MLP neurons of a small language model. Each row is named by its layer, matrix (up: input weights) and neuron, and shows model dimensions 16-111. Each number is 50 + 12 x the weight over its row's rms, rounded and kept within 0 to 99.
Before each neuron's rows, "fires after" lists the tokens most often just before its 100 highest values on Wikipedia text that the model never trained on; "fires on" lists the tokens most often at its 100 highest values on Wikipedia text that the model never trained on.

fires after: "d", "ig", "and", "ol", " d", " D"
fires on: "it", "le", "iv", "is", "y", "ach"
L2.up650:53 40 31 61 57 64 56 53 36 39 37 48 47 73 45 58 47 30 43 59 43 67 27 36 53 68 49 46 63 44 41 59 59 46 69 67 65 59 52 64 66 52 79 50 56 55 30 37 34 55 58 45 58 46 57 66 23 67 50 60 75 37 51 50 48 64 57 46 58 28 59 42 40 57 28 62 65 47 66 47 51 50 44 47 50 75 62 44 59 70 51 55 52 25 37 43

fires after: " L", "is", " M", ",", " ex", " m"
fires on: "i", "t", "2", "w", "^", "\n"
L9.up45:44 51 50 63 42 65 55 33 60 57 73 55 64 28 39 41 64 16 47 42 48 57 36 60 39 54 42 43 24 37 45 59 40 62 78 41 65 70 13 51 34 22 62 44 48 40 56 47 56 71 40 44 42 59 34 56 61 62 36 53 54 38 61 51 47 47 61 61 68 41 33 66 46 34 54 57 50 67 60 52 47 47 40 44 25 50 38 37 61 41 58 54 71 61 42 61

fires after: " |", ";", " m", "ome"
fires on: " —", " of", " "
L10.up18:40 63 56 46 68 50 44 71 51 35 55 59 45 57 50 48 44 36 55 41 58 66 52 52 27 39 38 63 52 43 63 50 50 67 49 61 73 64 35 49 44 38 58 44 38 61 67 58 87 57 64 44 48 42 40 59 64 57 52 63 39 37 41 42 64 64 32 46 32 52 56 52 54 55 32 45 48 52 64 55 35 32 55 57 50 41 38 59 39 49 60 50 59 53 42 50

fires after: " U", " b", "um", "U", "om", " c"
fires on: "ond", "nd", "r", "est", "k", "l"
L7.up260:23 59 64 53 46 49 27 27 46 43 30 36 53 30 41 29 51 49 34 50 47 61 51 52 65 19 51 55 44 50 51 31 51 41 46 37 45 59 63 43 47 55 64 58 50 59 61 67 56 45 50 39 29 57 52 77 45 51 44 50 61 54 46 68 60 53 48 65 46 61 40 54 41 49 46 32 54 44 71 51 44 51 35 47 49 60 57 31 40 54 27 57 34 41 52 48

fires after: " L", "on", " S", " M", " Is", " F"
fires on: "i", "a", "t", "al", "an", "ra"
L5.up935:62 45 36 54 48 59 51 38 49 39 61 40 53 43 54 40 42 25 45 48 52 44 59 36 39 19 53 60 55 52 27 38 43 67 37 55 83 58 54 76 46 41 39 49 64 45 48 35 54 57 53 46 41 49 24 47 29 49 60 79 47 43 46 48 65 62 39 57 65 37 38 49 67 48 22 44 61 49 50 52 56 50 59 38 39 47 36 51 50 42 58 37 63 70 41 70

fires after: "r", " ar", "ur", " Ar", " H", " Pro"
fires on: "t", "ess", "r", "e", "ing"
L3.up409:33 67 44 47 46 32 43 58 63 52 37 32 45 43 36 67 45 43 50 44 60 38 31 70 48 41 47 25 34 52 59 70 69 52 57 42 91 52 70 55 31 46 66 67 60 52 39 53 47 50 35 67 29 44 30 53 39 52 49 76 39 55 64 50 45 47 63 61 38 47 72 51 67 45 37 39 50 68 39 30 40 62 51 58 60 46 38 40 34 69 43 49 54 26 58 33

fires after: " b", "ons", " B", "a", "al", "e"
fires on: "att", "ul", "in", "og", "ry", "ence"
L5.up768:62 69 75 47 54 46 60 66 64 54 22 25 53 55 45 58 49 50 56 47 61 58 27 61 66 54 52 32 60 69 76 63 47 40 66 62 45 43 34 38 61 51 35 53 67 47 50 72 60 52 39 51 53 33 47 58 46 41 38 66 36 41 29 61 53 40 50 66 42 49 27 31 63 79 58 55 55 50 57 75 23 39 61 56 64 59 49 47 44 42 55 68 55 37 51 43

fires after: "ot", " cent", "v", " s", " d", "t"
fires on: "ince", "ury", "one", "her", "qu"
L3.up306:59 65 30 52 48 50 42 37 61 49 67 40 53 58 44 46 56 56 52 51 62 53 36 42 39 59 44 81 39 41 57 40 59 44 15 44 60 50 35 27 78 45 60 47 64 49 52 50 37 51 35 54 71 28 65 55 51 51 45 47 38 44 46 41 36 56 56 65 54 56 41 42 44 42 31 56 40 52 62 51 35 30 70 50 56 70 56 41 41 48 50 41 62 27 71 51

fires after: " A", " sp", "ik", " st", " c", "A"
fires on: "t", "e", "r", "areer"
L3.up862:57 53 43 40 53 38 52 49 48 65 66 35 59 67 47 53 67 55 57 61 55 60 65 71 47 66 52 62 38 48 43 41 51 76 49 61 63 44 39 47 33 50 55 47 46 36 63 55 48 60 69 62 47 41 47 50 65 33 51 42 55 59 57 32 70 51 32 47 43 72 54 28 73 51 50 59 54 71 53 54 23 28 59 60 65 32 39 56 31 35 39 49 49 55 37 36

fires after: "g", " qu", " cl", "it", "qu", "ic"
fires on: "is", "al", "art", "o", "os"
L9.up720:53 65 34 47 52 67 54 28 59 45 25 48 44 43 41 39 67 39 49 35 56 49 44 46 65 25 54 47 50 60 52 53 56 58 53 44 43 49 37 61 37 59 60 40 50 48 54 59 52 72 39 48 45 36 59 48 43 58 42 81 49 32 48 65 39 69 43 47 45 60 39 70 48 32 45 66 56 60 38 51 46 38 53 69 57 53 38 47 41 40 48 60 47 64 61 24

fires after: " F", "per", "od", "ar"
fires on: "a", "orm", "ound", "es", "ies", "ated"
L2.up354:43 38 43 75 47 57 61 65 52 51 39 36 44 50 51 48 62 71 61 41 37 49 38 67 49 46 31 45 53 41 48 55 32 57 45 38 24 57 46 37 63 44 37 42 71 54 61 72 51 73 54 47 32 52 52 34 39 70 42 48 49 68 54 33 41 44 51 60 31 56 53 51 50 56 27 53 60 61 76 48 38 51 46 57 47 60 32 55 31 48 37 71 43 56 46 52

fires after: " h", " t", " s", " he", " d"
fires on: "im", "om", "ign", "l", "em"
L9.up779:52 52 50 56 48 59 53 58 34 68 46 55 39 17 49 53 27 28 62 38 61 61 33 60 42 43 52 60 46 53 62 44 70 65 44 18 66 67 67 34 54 72 53 62 56 49 44 47 64 37 57 58 58 80 46 60 36 45 64 42 70 48 48 66 66 32 60 72 45 28 59 37 71 71 39 41 48 38 66 49 49 50 52 49 29 23 37 56 38 49 28 56 27 46 31 36

fires after: " m", " s", " le", "or", "re", " med"
fires on: "ade", "ak", "t", "ame", "ial", "ap"
L7.up69:36 45 62 52 56 56 51 29 33 51 56 49 57 43 43 69 40 44 64 42 28 63 58 64 37 46 50 63 16 42 46 40 46 47 49 50 67 59 66 37 56 75 31 47 59 47 42 44 36 60 43 61 64 44 47 53 74 30 69 30 32 32 49 60 70 39 60 59 35 49 21 50 35 47 45 55 37 41 40 41 33 48 55 41 59 57 56 44 60 42 34 55 50 61 51 37

fires after: " s", "p", " th", " sy"
fires on: "e", "uch", "and", "in", "n"
L3.up70:68 46 21 42 57 58 63 44 64 57 75 61 61 59 45 57 54 60 40 43 48 38 62 37 45 35 61 39 59 56 66 44 39 47 56 38 54 72 46 42 56 37 56 62 47 40 51 53 50 59 56 43 55 60 62 69 40 59 41 56 39 48 69 50 25 69 61 34 36 49 41 43 59 51 60 39 61 49 44 42 57 40 47 77 40 53 40 60 60 50 30 70 74 40 68 63

fires after: " G", " f", " B", " F", " app", " v"
fires on: "ield", "h", "ou", "oll", "j", "ill"
L2.up94:61 35 39 50 47 58 55 52 72 45 49 56 55 57 65 58 61 58 48 69 32 62 22 22 42 65 63 64 43 52 43 38 45 44 30 39 48 61 53 66 45 76 60 59 34 71 61 71 45 34 43 54 50 39 73 50 68 62 45 44 73 61 74 28 41 39 66 49 60 33 31 39 60 42 77 67 27 57 62 59 61 40 50 59 40 54 64 56 53 64 37 40 50 45 54 55

fires after: " K", "k", "C", " 0", "and", "z"
fires on: "id", "e", "."
L3.up284:50 50 48 38 64 33 51 48 35 44 48 41 59 59 32 60 37 49 41 49 45 63 62 48 51 34 33 69 35 46 75 62 33 24 41 40 53 41 30 71 58 25 74 58 29 43 53 46 51 61 50 49 69 55 50 60 64 66 27 58 49 42 55 56 45 65 30 51 48 43 40 48 31 53 58 46 63 33 52 33 53 59 58 38 52 62 36 42 65 53 56 63 58 40 51 53

fires after: " N", " A", " R", " C", " Re"
fires on: "le", "ot", "g", "ov", "in"
L5.up960:64 50 68 15 53 55 62 51 41 63 54 58 28 47 49 58 45 53 60 54 58 47 55 51 67 46 61 47 53 55 32 69 31 24 40 51 51 33 47 66 40 48 59 37 32 59 33 31 37 41 69 60 43 56 63 49 64 50 78 47 27 43 53 60 48 30 32 39 24 59 40 47 62 52 71 57 65 56 57 44 45 43 45 54 41 49 55 71 49 50 50 72 55 48 46 38

fires after: " t", "ust", "et", "t", " T", " Ind"
fires on: "ri", "h", "pp", "ep", "em", "n"
L9.up521:51 41 37 37 27 65 53 51 55 68 64 37 59 26 65 55 56 27 68 37 72 54 55 55 74 32 50 59 37 48 66 51 58 53 53 58 40 80 59 62 65 55 59 43 33 52 48 75 46 30 33 32 62 50 49 58 29 52 60 30 54 60 66 48 62 40 49 48 41 33 46 33 48 58 71 34 56 43 30 31 40 48 63 58 54 45 54 59 49 55 52 42 42 37 49 57

fires after: "in", "un", "n", "il", " ("
fires on: "is", "f", "ar", "ing", "og", "l"
L5.up733:59 55 65 61 59 50 55 48 46 59 79 45 47 44 25 49 40 51 57 40 45 46 45 58 55 34 50 58 53 35 48 65 34 63 42 44 63 55 54 72 51 62 44 62 43 47 38 51 48 31 39 46 65 27 45 37 41 57 48 49 60 54 49 49 40 63 49 67 56 33 61 62 38 33 61 59 65 44 48 55 47 51 76 34 62 64 48 41 53 83 40 43 44 65 47 33

fires after: " d", "ar", " D", "D", " s", "A"
fires on: "ed", "ge", "er", "es", "il", "s"
L4.up1003:35 59 54 42 58 66 61 63 62 49 43 65 44 48 52 51 63 52 51 38 38 55 40 55 72 48 43 29 54 60 73 44 28 45 53 47 59 29 63 72 40 49 45 54 56 46 48 35 74 68 63 51 52 28 73 65 38 74 71 41 38 36 68 61 49 62 51 49 58 63 54 48 52 56 37 52 58 60 46 57 51 57 50 57 48 35 22 40 39 48 29 69 51 31 56 65

fires after: " E", " H", " B", "he", "h", " T"
fires on: "m", "ad", "ib"
L5.up697:34 56 80 50 35 36 57 56 48 42 47 55 49 34 54 58 38 60 37 35 47 59 55 41 58 83 37 67 50 50 35 70 47 67 57 69 63 38 35 54 53 51 59 51 55 62 31 63 61 45 61 60 42 60 47 32 75 50 42 51 46 45 39 28 60 40 57 51 35 38 39 60 62 62 42 44 39 67 45 48 59 27 58 42 37 67 54 50 45 34 44 47 55 69 36 54

fires after: "ul", "el", "i", "t", "en", "r"
fires on: "le", "ence", "ach"
L2.up839:44 43 51 60 74 48 44 39 44 59 53 40 52 46 52 40 62 42 52 67 53 47 42 78 43 70 37 61 64 46 38 57 74 49 53 56 42 59 47 41 35 32 53 44 55 35 51 62 57 49 71 45 43 50 52 58 63 45 48 60 81 56 49 46 46 47 61 10 54 71 37 37 50 50 65 33 45 44 53 54 62 56 40 68 58 42 41 43 48 47 41 52 39 43 47 46

fires after: " C", " B", "a", "el", " H", " b"
fires on: "ra", "ie", "am", "ate", "ly", "her"
L7.up553:70 33 63 51 41 41 50 36 51 32 73 42 67 42 62 49 50 21 55 31 60 47 47 49 29 71 47 49 73 72 70 63 10 33 47 32 54 43 67 55 51 52 47 62 39 53 54 44 43 56 77 50 46 59 50 62 54 61 40 33 62 55 56 42 54 51 50 53 42 47 57 59 64 45 48 32 43 56 48 70 63 34 71 52 46 30 62 48 42 59 44 33 50 40 45 41

fires after: "h", " s", " S", "s", "f", "im"
fires on: "il", "e", "ib", "et"
L9.up636:45 60 51 37 57 46 46 65 55 54 46 44 47 63 55 52 40 55 36 46 62 64 63 55 62 56 44 55 43 42 43 66 46 67 51 42 62 59 53 52 52 44 51 50 47 47 49 52 44 44 58 45 53 56 57 50 48 44 42 44 55 52 57 50 58 39 34 58 62 41 48 34 70 35 41 49 44 49 38 47 39 34 62 45 42 36 49 27 62 33 65 61 57 55 45 61

fires after: " d", "d", " D", "th", " 0", "nd"
fires on: "ay", " |", "aw"
L7.up369:73 41 41 69 61 63 35 38 41 65 35 65 47 64 69 47 54 45 16 47 58 55 63 61 51 49 49 40 38 16 52 83 41 36 67 54 59 27 69 51 66 67 62 21 45 10 49 67 45 37 47 42 69 43 45 54 47 38 45 62 71 41 54 43 45 42 59 55 60 39 63 37 65 39 42 51 74 50 48 66 64 37 44 45 33 53 48 50 45 49 57 46 52 49 44 39

fires after: "o", "a", " p", " to", "et", " per"
fires on: "ul", "it", "et", "wn", "form", "er"
L5.up613:51 44 47 49 75 39 39 54 37 49 59 57 71 58 54 40 40 46 59 40 48 31 45 62 34 43 47 38 56 36 39 43 68 46 41 51 34 53 57 48 41 38 41 65 54 55 75 33 58 44 58 61 63 54 43 37 37 69 57 48 46 49 66 60 38 62 52 62 58 48 51 17 59 55 65 31 38 40 28 42 37 39 50 49 60 62 32 34 55 56 25 24 52 55 55 65

fires after: " R", "ific", "c", "ex", "ver"
fires on: "ation", "ed", "p", "ec"
L4.up1015:58 49 60 52 66 41 49 64 60 33 52 59 49 60 42 24 57 62 43 43 56 54 41 61 55 52 38 48 41 39 56 54 41 27 45 58 62 46 40 57 25 55 47 19 52 46 45 48 20 52 64 54 56 72 54 60 55 76 55 52 21 50 57 64 62 14 33 50 37 67 53 43 70 66 42 28 64 67 34 47 44 61 52 63 53 49 66 45 50 58 42 73 34 44 37 26

fires after: " p", "b", "|---|---|---|---", " P", "|---|---"
fires on: "at", "|---", "g", "d", "ad", "s"
L7.up602:34 59 71 37 29 69 37 40 54 47 63 37 43 42 48 61 68 33 55 56 63 61 27 37 44 58 43 69 59 72 57 73 52 62 63 39 56 47 65 58 61 43 54 58 28 47 57 30 71 43 43 59 51 55 48 34 57 73 57 57 32 52 66 39 51 41 52 51 39 47 53 35 63 48 57 45 42 51 53 46 33 55 32 41 43 47 33 39 38 60 42 60 60 49 48 58

fires after: " s", " S", "ing", " ("
fires on: "le", "ing", "il", "an", "l", "ent"
L2.up554:55 41 51 47 51 59 65 37 28 47 67 56 43 53 29 45 49 48 59 44 79 50 58 47 51 74 51 35 73 38 74 38 23 40 61 36 55 58 67 34 37 62 38 66 42 58 31 51 50 33 33 49 38 37 55 72 48 41 46 72 56 38 35 64 51 34 44 58 50 36 51 49 62 67 39 47 59 60 64 61 51 39 36 48 54 40 55 48 39 25 52 45 42 42 52 45

fires after: "e", " E", "is", " P", "\n", "ce"
fires on: "ab", "$", "od", "im", "and", "ec"
L5.up1023:65 62 50 41 32 36 41 53 47 50 63 47 52 44 64 42 24 68 36 61 57 44 50 44 46 39 45 66 38 75 38 47 47 55 48 71 40 56 32 57 72 58 59 55 49 46 43 58 33 58 48 46 48 66 42 25 59 61 54 68 56 42 64 44 56 42 57 72 65 56 63 36 59 36 38 44 54 61 52 63 58 44 60 29 50 47 68 27 49 29 60 49 59 64 51 39

fires after: " th", "f", " sp", " s", " w"
fires on: "ree", "ore", "e", "ou", "ife"
L2.up750:56 46 54 38 43 73 59 36 56 39 49 42 58 60 81 35 40 61 61 52 49 40 42 25 38 44 67 54 56 67 56 47 41 57 53 25 43 52 54 44 37 70 44 51 41 50 34 42 73 52 51 60 47 45 65 56 48 55 30 49 31 41 45 55 39 60 52 60 56 49 51 63 72 50 52 45 46 35 47 41 40 40 58 56 59 51 34 52 60 39 62 71 71 47 49 44

fires after: "re", "y", "it", "un", " D", " W"
fires on: "et", "le", "ere", "ith", "g", "ence"
L3.up998:52 40 55 49 48 25 48 55 44 67 38 39 55 78 68 54 39 56 49 35 50 19 33 70 38 57 28 59 36 42 61 49 37 53 71 46 58 28 46 77 59 51 26 57 29 40 19 58 54 68 45 65 44 49 42 54 41 54 47 38 50 55 25 66 43 41 63 54 30 60 42 35 63 53 25 47 53 49 55 53 35 36 63 56 37 36 40 58 73 34 61 46 41 48 47 61

fires after: " S", "c", "S", "e", "C", " C"
fires on: "l", "f", "n", "le", "t"
L4.up872:38 66 39 28 38 41 70 48 43 36 62 52 55 43 35 54 64 52 62 36 72 29 72 41 65 41 83 58 58 47 71 47 57 57 36 45 55 45 45 48 63 57 67 36 43 51 43 57 49 61 58 63 61 29 51 75 52 45 60 48 29 21 46 44 24 74 51 63 62 43 61 52 62 53 31 42 62 48 71 59 61 63 53 42 47 42 59 67 57 47 49 45 48 33 40 55

fires after: " Th", "h", " th", "um", "att", "w"
fires on: "is", "ree", "iv", "le", "id", "er"
L3.up570:56 38 64 58 53 53 70 32 53 55 61 51 63 47 44 43 24 76 37 51 65 53 50 51 42 66 52 48 58 46 52 35 22 68 55 45 44 52 48 38 48 81 41 65 51 53 63 68 37 50 67 26 52 39 29 25 66 47 68 43 53 61 49 58 53 54 46 52 38 49 39 33 34 73 69 62 40 47 43 48 61 50 45 41 36 47 67 25 38 37 42 25 49 47 48 67

fires after: " w", " W", "c", "in", "C", " C"
fires on: "on", "in", "ar", "em", "up"
L7.up767:32 48 53 53 73 44 44 43 40 60 67 53 64 50 44 37 62 40 59 46 36 63 33 50 29 47 53 63 46 35 40 46 56 50 33 41 50 52 32 64 50 74 62 48 63 42 49 45 44 26 47 53 48 53 48 70 59 55 41 52 35 61 39 39 59 55 44 45 27 42 59 72 44 49 40 58 55 53 53 53 38 48 58 54 58 69 70 39 42 32 80 48 70 41 57 54

fires after: "S", "es", "s", "w", " S"
fires on: "e", "ch", "t", "he", "iss", "er"
L3.up161:51 52 69 54 63 33 55 59 43 57 58 44 59 48 43 50 28 27 49 25 36 57 53 56 41 46 47 56 59 58 37 55 82 27 55 60 70 54 38 33 48 67 60 33 20 47 28 57 50 53 66 56 55 52 54 70 59 47 46 32 54 48 61 28 44 37 61 68 34 36 29 61 59 45 46 24 65 49 43 42 68 54 46 40 41 66 62 21 66 68 35 46 44 71 43 50

fires after: "g", "ie", "o", "ro", "ou"
fires on: "le", "v", "w", "e"
L3.up690:38 47 48 57 60 46 49 56 55 73 65 52 39 48 59 61 34 51 76 61 60 57 35 46 35 46 44 25 67 47 69 64 32 55 42 33 59 35 39 48 41 58 53 41 50 56 34 47 53 60 59 44 52 57 59 32 57 48 49 65 72 46 42 65 45 54 39 42 25 59 47 70 79 81 46 59 47 51 64 47 40 41 47 62 55 58 45 61 38 74 51 32 22 40 46 48

fires after: " St", " F", " D", " b", " f", " B"
fires on: "ate", "I", "one", "D", "ated", "ra"
L7.up835:54 38 42 66 44 45 42 45 30 48 61 48 70 53 58 57 46 51 58 54 67 62 29 40 36 62 74 46 67 52 53 67 39 61 40 54 64 62 44 46 42 65 40 46 35 25 34 59 48 70 51 35 46 44 60 44 38 34 54 52 55 57 52 69 46 53 52 56 37 50 59 61 60 43 39 51 52 35 52 71 53 35 48 49 34 42 56 52 58 59 26 58 59 52 38 36

fires after: "S", "es", " Al", "k", " F"
fires on: "t", "ren", "e", "se", "ious", "l"
L3.up733:22 52 56 61 55 34 55 46 45 57 63 48 58 48 40 52 58 36 26 61 51 46 44 51 48 40 45 65 68 52 60 29 66 36 50 66 45 54 40 47 46 44 67 41 22 67 45 52 56 46 57 44 49 42 45 79 52 38 38 37 57 44 45 34 70 58 51 19 45 46 49 42 49 54 58 36 65 55 29 49 68 63 49 63 50 70 49 39 72 64 43 66 46 37 48 51

fires after: " D", "us", " w", " h", " Al", " d"
fires on: "on", "em", "h", "s", "old", "l"
L3.up43:40 59 46 68 68 30 57 65 40 54 48 47 68 58 46 47 34 22 76 30 44 52 31 70 30 33 68 69 44 64 59 55 69 39 49 46 60 68 47 48 27 57 41 37 41 28 46 43 46 50 62 51 59 65 71 63 60 64 71 64 23 68 42 48 36 35 41 38 47 38 33 49 66 65 26 48 70 42 70 37 32 53 47 62 59 40 54 37 38 22 52 52 63 46 29 35

fires after: "ur", "ul", "on", " Ar", "or", " ar"
fires on: "le", "t", "er", "r", "om", "an"
L3.up908:48 21 65 80 58 48 44 46 65 44 33 61 42 53 51 52 26 52 83 62 40 43 48 36 45 44 41 53 41 87 50 63 45 72 28 33 48 52 50 37 37 49 32 44 63 40 36 52 44 68 48 39 37 65 23 39 34 44 43 75 63 54 36 40 68 63 40 81 56 46 39 44 60 37 39 43 45 49 21 60 46 52 73 47 45 60 37 55 49 23 47 39 53 50 52 58

fires after: " W", "om", " The", "W", " w"
fires on: "e", "en", ":", "y"
L4.up14:52 36 57 62 66 51 39 60 63 51 41 44 54 62 57 29 70 51 43 33 30 43 65 57 21 59 42 42 39 55 66 69 36 55 53 65 63 56 63 39 39 70 59 37 50 68 70 36 35 50 42 53 49 34 37 61 79 51 46 42 51 43 35 54 44 41 56 60 49 48 39 39 42 45 46 49 33 43 32 26 35 58 56 50 56 61 49 46 74 30 47 70 52 53 58 56

fires after: " re", "m", "ol", " F", "ut", " f"
fires on: "ce", "e", "p", "y", "ri", "ond"
L3.up872:57 52 41 55 67 64 62 31 44 76 51 37 40 55 34 31 62 40 58 48 60 35 52 48 46 56 49 56 36 49 52 57 38 47 54 53 62 54 16 49 50 50 51 51 36 52 45 46 34 50 49 42 34 59 33 38 63 39 61 53 50 54 56 37 60 63 58 43 51 56 52 47 48 57 71 67 24 36 44 66 63 60 52 61 67 51 54 39 40 70 39 42 38 48 43 70

fires after: "g", " g", "en", " o", " U", " m"
fires on: "iv", "v", "is", "p", "ur", "s"
L7.up84:49 74 75 43 37 42 45 52 68 57 33 63 51 36 52 43 58 48 45 71 44 45 52 39 56 49 48 54 52 50 37 64 25 37 40 33 37 61 55 52 50 51 39 50 55 44 49 55 60 48 72 55 68 32 76 32 62 53 43 66 71 52 44 54 48 72 44 39 52 61 56 45 72 47 68 32 60 62 64 69 59 68 45 30 50 56 49 57 31 68 33 37 39 65 24 69

fires after: "ou", "ov", "o", "el", "we", " W"
fires on: "te", "e", "ind", "ive", "in", "ad"
L3.up893:42 55 61 64 66 52 35 68 31 43 54 39 35 83 58 40 66 52 54 48 57 65 47 21 32 61 44 47 59 50 43 52 45 44 52 33 44 43 30 49 62 64 23 44 49 41 54 33 35 58 62 49 64 50 45 40 49 40 52 58 59 42 51 54 47 44 34 75 51 49 59 59 48 63 57 66 44 39 46 38 41 69 36 44 38 57 42 58 60 51 44 20 50 52 25 36

fires after: ";", " |", " again", " 3", "x"
fires on: " 0", ":", "st", ","
L4.up104:67 69 68 62 56 36 60 41 72 52 45 37 70 54 33 69 54 32 64 57 53 60 39 56 28 26 46 32 53 50 61 52 38 36 65 55 47 59 50 71 35 35 64 40 34 68 59 43 51 43 54 55 41 72 38 28 64 44 51 26 44 61 34 45 59 53 34 63 34 62 40 65 38 63 48 48 57 51 53 45 30 25 46 44 34 62 61 42 51 48 45 64 55 46 48 46

fires after: " c", " G", " g", " S", " w", " C"
fires on: "l", "he", "le", "g", "om", "ly"
L3.up201:34 68 38 47 55 69 32 51 37 62 72 69 59 65 31 57 52 52 31 21 70 47 60 35 37 46 72 52 55 50 69 49 40 59 43 20 68 88 64 59 62 47 52 74 57 38 83 21 44 56 47 39 53 52 60 48 51 47 50 53 38 48 52 44 32 59 75 57 56 61 65 50 61 62 38 59 72 52 61 61 49 52 46 36 57 40 66 65 61 48 54 52 45 64 69 51

fires after: " P", " N", " m", " M", " b"
fires on: "re", "ab", "ec", "at", "ed", "ost"
L5.up281:40 54 44 48 39 33 53 47 57 30 40 51 59 45 70 35 41 59 68 59 44 27 66 43 46 61 32 30 37 50 39 54 50 33 43 57 61 57 61 54 62 40 58 72 62 28 55 59 65 43 39 65 54 53 43 35 44 61 57 41 39 48 57 78 34 38 26 39 43 46 45 37 59 46 46 61 35 42 33 64 48 62 82 52 43 65 58 54 59 58 58 62 25 73 39 37

fires after: "m", "om", "p", "as", "|---|---|---|---", "op"
fires on: "an", "ar", "or", "|---", "a"
L3.up66:41 44 45 27 56 77 33 31 54 36 53 37 40 56 66 49 59 13 42 53 61 55 48 28 74 57 72 39 82 64 54 39 42 49 62 54 65 49 45 56 62 69 69 61 43 23 50 34 44 69 55 42 37 41 42 66 60 45 63 59 57 39 64 44 44 36 41 48 42 49 47 39 60 16 44 51 58 39 62 50 40 48 46 52 33 64 60 53 58 62 31 59 63 55 72 53

fires after: " f", " g", " w", " sc", " c", "ar"
fires on: "re", "ee", "n", "ri", "ro"
L3.up374:45 58 67 61 64 67 50 61 59 52 36 46 50 39 44 34 56 62 48 37 30 57 70 33 44 29 64 38 41 50 56 41 62 54 33 25 48 63 65 81 51 67 58 54 49 63 57 54 53 35 53 52 30 41 64 58 41 41 59 37 52 36 42 61 33 50 61 55 62 56 51 73 51 60 31 47 69 73 56 45 47 40 33 66 32 56 55 63 53 62 42 46 58 45 41 49